config.yaml
positions: "rope"
rope_fraction: 1.0
extras: ["capped logits"]
init_std_o: 0.00907
optimizer: "muon_variant"
lr: 0.0111
lr_mult_o: 2.0
grad_clip: 0.5
schedule: "wsd"
train_tokens: 987700000
MLP neurons of a small language model. Each row is named by its layer, matrix (gate and up: input weights) and neuron, and shows model dimensions 144-335. Each number is 500 + 25 x the weight over its row's rms, rounded and kept within 0 to 999. Numbers have three digits each. A neuron's up and down rows have the sign that makes its largest values positive.
Before each neuron's rows, "fires on" lists the tokens most often at its 100 highest values on Wikipedia text that the model never trained on. A number after a token or word is its count.

fires on: "P" 19, "S" 13, "B" 13, "M" 11, "C" 10
L3.gate619:539505520516491501490541509452491500526501493534471497526443539530540476515499469488519455463466490506560497509527451460508506517503513472463486490502525484524512481517458495539501503492519472518493481507499491491513514513479519486504503488494510505501537523510553520495492492528473500522514493512515526506497539511498517555465461503517493496514465495525491521483476461449495537561470499495496546518475482488545461504463516502502510478503529463518558515537516451470488503536512495519482496494512456515458544488516539496526507519492536516538530506498470519480519482454440492531
L3.up619:497510482513487476514468547492489511498505485491459511514475496517505501517507506486467514482471491502517519477498475519482511533494495498492478482535489552488555460516500503464544471508504530485494506469463486524502504492504508545476535484501531480498449478506503514451568472474508529566478507522529485504489526470488508473489517505493480485506497479542479477527512531501478462482491502497525497499500484527482550488506477470539491459490514483485534457521438512520494493463489519507524525499501474548524494520525509475481484518527488439542492502508510495489480513474487480515

fires on: "," 95
L3.gate326:513493505463516542531512471477480513479538575482499495502526540506526480493515476537505538531496495486519463554506530461523533493514470508499527502536494496487521469499487551489544494538522490492480511516500492527497533489441504531529497496536516486498531452519465510452512515523491479521504475533521509518523502500473455527543506515467506497482501534539548480525526516471469491463530534460425494506459490500486457518502512531478530466527480477469532502491491472553508522555512511479499488528505491525484477488446489559459529535542515503499519465516495515502467484490474477500
L3.up326:473480508483514478534564476510493451488565512497459517510515564524504490449535466499521465465500537505488560471487510520463504523507523509513490494547515470483539526485493499485502514497505526500460472485524483510488488515501455504496480499481514513503513496506488502494486541471494486495517509509478494499464487530525505492466510544521548483456495492497494524483531515519434475487541538498468527517545477540485480516482490499517538477518486486504442518509533491518518530454495511545480527503493537470433483491479488510546513459496523452508524518493545526528471488524514527512

fires on: " f" 21, " F" 17, " (" 9, " Time" 7, "-" 7, " Short" 6
L2.gate242:527470510528551539505486441490460517495511465497479504503496496501466468499465486483508507523464526486503501498513462499501436485487498431502556528532468496520514508499529481529481518516522529471461467503492520469516537533503522490495515498506512492492531501573508496450534504500513496512453434495498540540513530488512484448487469459479546527511491488479495529512495518491534486501529499524506502516512528485484499563459482450493503515479495515502478474483503488510482521509473543482486506485450536501512436515466471502497527463489510535503561513544476503581460515527499510487
L2.up242:482476465467509486502505473528496513531529466491482511522460503488507495510461497490534483489472502505522476517514500478522493498487492488510483493512487545533489470508556449519510530470519525460561490494462468468561466521525514522481476526534525527504508478554471478481516488529544511499477483493488518499474551510517510453444473494512481537520476509496519514501478530540521502513499477545456467485497481497529504517475505501498491511484496529505522480513512489492491462517486504507532467469484528507537506504480459490500543493498516492525523473518511493520521518481511513502

fires on: " (" 63, "C" 6
L5.gate1182:518519510462522463497538546497517535476486520492504469484521512478503444532514513528525502458490478494522530525515503501501503434502465537507463523539515509529506501452486470486550508532510512520498518473517498458506498494510476497471501516563534511514500512519523509526508503527456484474519487479510538477474485499461454502527542500469531493507536482507518538509503487454570440504535510535508521531517457484511498475467514493517508533510502475509527452523509540505427459520520515497463474473489470542525523543456507473514500495453478524528494480499517527480514481517523508456
L5.up1182:468474509511518485482508487487499495514512503477481536496509506488529453540565502503504526457512480476500474471496468458474539470479527491516506485495531506496540487485491436452488517521517555483482499476462498520520512523501499472465497489486478451468467489488487486506516541492509481502498492544487526463521498524551479516498523553475524524508446519470484461475489489493493469495477493520543555471507477507528500477529483504497504456490501449516484464506457519493441504510499504474514473537530483519530550556491519520540505468523478506528463480482477505539543523468495476477

fires on: " of" 32, " |" 30, "," 9, " at" 7, ";" 4
L3.gate375:496454495452527492471523465489478487502482480494549475494536465508476451516508465536521487463470514490463475496475509466471494507541493480509489514512484551505504448510490488502519517440540550553513501490505484490439471491534510531479517512498513505501512465526486525489465524510494502548487490498486498516480511536476487492457461513455539495518511477496502468517508471496485512522562495480516512508503469515512466522488527519414486524496476457527492506525514463491500502489495478473473512482500461487490528523510495534469520521494435517493458524510501493472526478520500523485
L3.up375:506490459553501510497503487462540500487508509478545487488524524529506485517486468464514520534485512486477554494497510542525499493481517522463502490519502490497511481480482491471494511517527512477559517488568487492442489513517479463472557482500548507510494485494467510508508546476553486525485466513525478506511461523460501502478488472498552480450488485513506496480509515506456469472517484486469498541507476516521502512475494501461519497480503504546498533497527491508482520486508476531510535471481495476507504493519541539513479509494505530523462483483524468436464512516524498497

fires on: " 6" 63, " 116" 11, "6" 4
L5.gate428:473504495456519498498505510536488516491536483534491439472505488445529525481520520508505486482503512506498536495529504523485483542560536482532458519515504508535498503468483485474506494478495531495480488524486476460477529485540515473497496505498553504450569459468559490509508542480501509505491505521534513524510489465516488501543515503521474471469500485501513477514514467445508471524503495452486506502502490481508445505524515541503492465483451479508472509475495466440520476493475484494449511511487534500508515469482486512484493471487484498482515456465495492483519474474524456511
L5.up428:512457491486455520494467568523478498478497525526467489449526502525473517501510460505556514498416510491511530500496514478524491462528548482523483507544503464504506473496513482500512505529480478508498485538508506508511488479497531529487503510477483494508520478499500495520508521518469442551472463520501491551457546445504510489492488505516547487483498474527487534488489529484509498456506501455512485470491455523494490498491497463509466505486483464482500510466485479475496491490498509520493485513505515488495512501556501486481521501486495483553505511498523504541502473548522514522

fires on: "\n" 52, ":" 26, " through" 5
L5.gate628:502500535495539496515513497527529568488519567536471462494525490496495480548457492470489502506462555537517524499534550517507484498485522540450502477494520509509477501460489482472531519547505535439478502496496522467499499522444510486550464500512497523498544532512492504464500523486463510499446478478486531541532483504515514486510456513494495495515502525499514487474489476533491502497463501462516480467537523545500524519448524473487544474475521529547524520504479516544523500483511508503469482448498513531531485499529514496463551545458503499520527507505529524553554471490488491509
L5.up628:539442520499462482539486522475461480524509503526487553483519510465487540485495470512486471464500494520478525473482533474516499543509472513501472494517497530499492521510521462472522499515493445504484510507503520525500521487439491488533490515518517497471475529455518473475477446502526510510489537498503531495490495527485525486564468497490498499472485514503479499461495524484529511468483502519478524505474526501481502492503482494521487484525494526488490475466480575501494476484477465530499517500500474488487513579509524489574499498455512521548515511488488497502499506520536501461

fires on: " made" 20, " making" 9, "ign" 7, " 2002" 6, " makes" 5, " 6" 5
L5.gate1121:484475487515528474488496498531508501523491518513489472496517499502475517479483477541492539467483499465463454511542499502503487512511509534517499534520537473531491492459519520498497466468526477493491541479512459483484485469500519477495555513520496521494478443495546496487498464530484453517487467501472500481538551490494533480469517495490503528486500456474527468540507452506477537473537489499491495491470530480475485496494505495477477492451467499472490530530530473490462498505455443506513524542490521492519487494525499478484479542489520477467516474474533520458510489524495531448
L5.up1121:528469466486462471504491480522513460514515494503469496518504490486494506465522491474536471512463496507503522543462472514484509508543485482512480440534507496503485533529538549506439518493503461503500460468482490518540525508456500518499526509479490478475506490496480484470496465492519482504474497474482443546457451516473506498489527495530534527493533506515498511489511483470495460498499514503499500474525448541494477530498489535463530521474511529493518493500504507469487526533499527488495499503450512486465477484459497492486517475549504504494507496480497521566492477544465480542

fires on: "," 96
L5.gate1332:494473505494484518492498501452487521506537499501494430433528516487518502502516520441510474491501471535509506499526512515532488479475495544483535509496545521478510474472465529473519495473512491483505492496485546548537477464503502531534468498490498518540508526496492529452484533494483461489500499514516529509517469515500473508459515531499499501513527527508502481475469513468461533498514453454503496487489494513483482439525484504514501450477498474510506483462483511516469485465486482492493529487495507506501508489448535499467510536516457497536459484460510495509507514545517517472
L5.up1332:510525491498467528534561514457535533518564513474502521436501532472520526491553520462493493493479515473454542529469470527538513509517515544512522490544528526480498462463479471506542490481502471495501533496533480494478500550472494489503492506490452516531499472511470509511509511493485498501481495490542508506492510474508496517481546513521481479518517513524508506472505513549491501476496487511507525493497476473495508512498508474508526493504476533499449457510496520502473528497518519505503544497539555474459520525494498498526523514515550495498479515497514534536478484487518496495

fires on: " (" 33, " 12" 9, " 119" 5, "r" 4
L3.gate552:535533500536541495475486539487522455482466524502480469527558513508484518490513489544533505540521513475449485486511501502464493442499474503519505537530479513469536537500470507518492506474481499453516508480474479500461525518502481528526500457480577528496436501495493487513483583566451503506505537534503507514521526518512523524506499545490516527482523499522532519494524500506517498491541501514538560500487458471478528469477509515523506463460487486519491498518488476483448477466470521504504522495525499519503518508501511549494513537505469500485489528483523497509516514493470521536
L3.up552:465486510512520527530507502473446499504508515492494539505488489520447478563520538479517481466480507484479462526481501511471465496517493556460518492479486463489508467477485493477491475464502473534532526496468469489462548507510510505550462535522512518480503495466481483511474491481523526521509481492481506518519477505552528528508459483483486501516503490555487517497529505475468503495482524520512571429480519490504535477548513509486517512474498530508472505512484489504476523500533513510520517508478520482474502491509548517517507481528502520515473497473472509488526580486537527510

fires on: " including" 32, " included" 16, " include" 10, " M" 8, " includes" 6
L3.gate757:490455533501512480479455526543486558495501474512565517514522527469487510486551520504514520522499528554548466495523507475488529489507526483465508524491480466493507500500461476522502510484487488508475529518485523538526486458514538528515507509455502472486473505514513462503520503505521513524515491529496501532465485517520495516495453450535486519499453511478469493500479530509495495527478560496497527540517519450463472479490500493459476542479505509508488520495494515456493523477483478475493506507487469532474506465490514564510473518444503544475498503482488541480539520475487515481
L3.up757:513477497516471500486507528452517474534552489510473491521481471492518489460478436495488471435500547526501525508503502504501540537502502513543468526484512508449522500548493511531471518496469470509530488496461497501448530463504484485519475519502511519517473512466521509508485525536549507532512516507533537513499523569522467489509524539481523454525517525516524538494509448512511539527496496564528527514532503501459499497498489515498516466507462516489481502463503540494476512537454519477496472500522477500486473495519505500496533479509481497520481487465555501530506539458542530459

fires on: " (" 45, " /" 20, "." 15, "\n" 7, " |" 7, ":" 4
L5.gate1062:449491491479496480536523515526485484488476488507508469468492462539496492513484526486480548516516530497488503471511501511510457491474501493501494446500501502531513510477464489532520522489465534504456507478501493516503508479499531470505475516468513492471473461523493456465538514513462539508480499479539489501507525537517496524477436471517507500506523484504530463525508505485479475565537475506449482509508523469497519503476533531489486521489585509497525533485512468466513534514503506519508456522536487493477536536622501494492543471503474483489541529529475497524535527520498505478
L5.up1062:420494520486503513492443518481458509514511528545433497519516525482485524507497477533474450509518513467447508498505487500494481529544528477452497501528507512483544519538514521472501517498508481531530540493480486508484505482507495463484493526501465461489466470521502491439483485491510478517487468517490463522512482528467528503530464469450456474483452513485454471490475489527476489474538512453452493485512456503480532526520484478488507516484455491465473464529484531470489516526551505516475513545465517489484483507511519491508455496480508457498506499488518479516502517566526487517

fires on: " /" 21, " (" 18, "-" 12, " •" 9, " second" 9, " single" 7
L2.gate460:553490487510455499527491469508442522503478571483520484501488497539499514470514534508510555463489522496512498488536479490535486501496515478456507477550540487496506479477497505510492494500513490509476537507492535511519480498439487501448517507492454555459510538527511488476510501485547501482514489539502482533514485538458546518527529511486535530493472495478507515499545520490551472520522511533486520466553548517491518494503431510507489497526512508469488511539511515500512558514550485490512488509503499482517444495520486516482516505499508477464546536530505458463451493500504491507
L2.up460:483514460465560510436515520461443507527491485528515457497474528490532499482533545500469515488505529488541528483529512494482459495505527536451539511488473497504515514470523510490487487516482524498511459508503530516499493502521519483530502531501537552504482532555459517470504554477539486544522489518484533508494507458506469494499474520517480471503506489505533482509467515511485523461494499524467508426524501485537489490454498496526510521473487470491479473501518455470475497473504516514516520489498488490488483537473487534477500491483537516505505444473488501501501537484515493462

fires on: "." 94
L5.gate1124:515507517526492492500504469456482472473508530518501501509525524499503485519492510506497501485516456481459523496532444495475500456494498509476485534475517514481549506491470509506494497522481526474503507512525503523540499489449534471421523547525507485501510530527518458444504491505514514533483528492533509520517510474463533532524476450513532514529470512479544504496488508521512514547464512485518510501482497477488479488443500546500506528514486521508525504487531495481500523512505507505506530491510513451514518470502491472506541538521498473479489498513489545513504515509487516476
L5.up1124:490464505540490499495495535467474472488550516534466486520504495440461510491536468489450518481482505489466494479498453521463496498512521520519500502507506465523478492537466516495526502468477536457522457555514506499509551497521498470492518511505497490511462459487496510491482493518492500523502514483478498499514470478498461478503516534531558472522460493491500452468535494508516497503517485511482509498516498492497473509479503484515475535522515509499513474551506537507501493471495492497468475468513549528523459437438503491552527506495492526484566541500447506541478473530455489537

fires on: "\n" 68, "===" 13, " L" 4
L5.gate1303:472486525501482511505483504507485459490499497533499486518511519465460472523504501525515526520477508492496474484495556508476527474473529504487510478537500489467461493481509530489518511480523442523494459495501480477500485501496506516484490524483487524505549484537514492494486516505536503467462483515481536544553503514541503493539486466480531535543507509516456526458539518503495482480527499522492527498478502487483483461493491490553531469471473470498503499506495500534522499508520501485489490473491489508525476475507483470456481456501504473509511512482504504507506520492490512489
L5.up1303:528491473503524482518485475475502540493425509506517549521544519527495522449527463465504472509528544540528524469485522517485499492492537552450515517516511518501507484523522523486487534469512522493491501524516512520477502524462502519484449531510485504514540491494493483514456483514488491490546507496541499482539465449488516469534475524482457455484492481514474473541569472526533489479518504486486532518538530555498513480470511537520489500492542497478502460477478502520542543475496467479491517505454475481476520518479502517488497534494470527538501525503497533474461492523526497483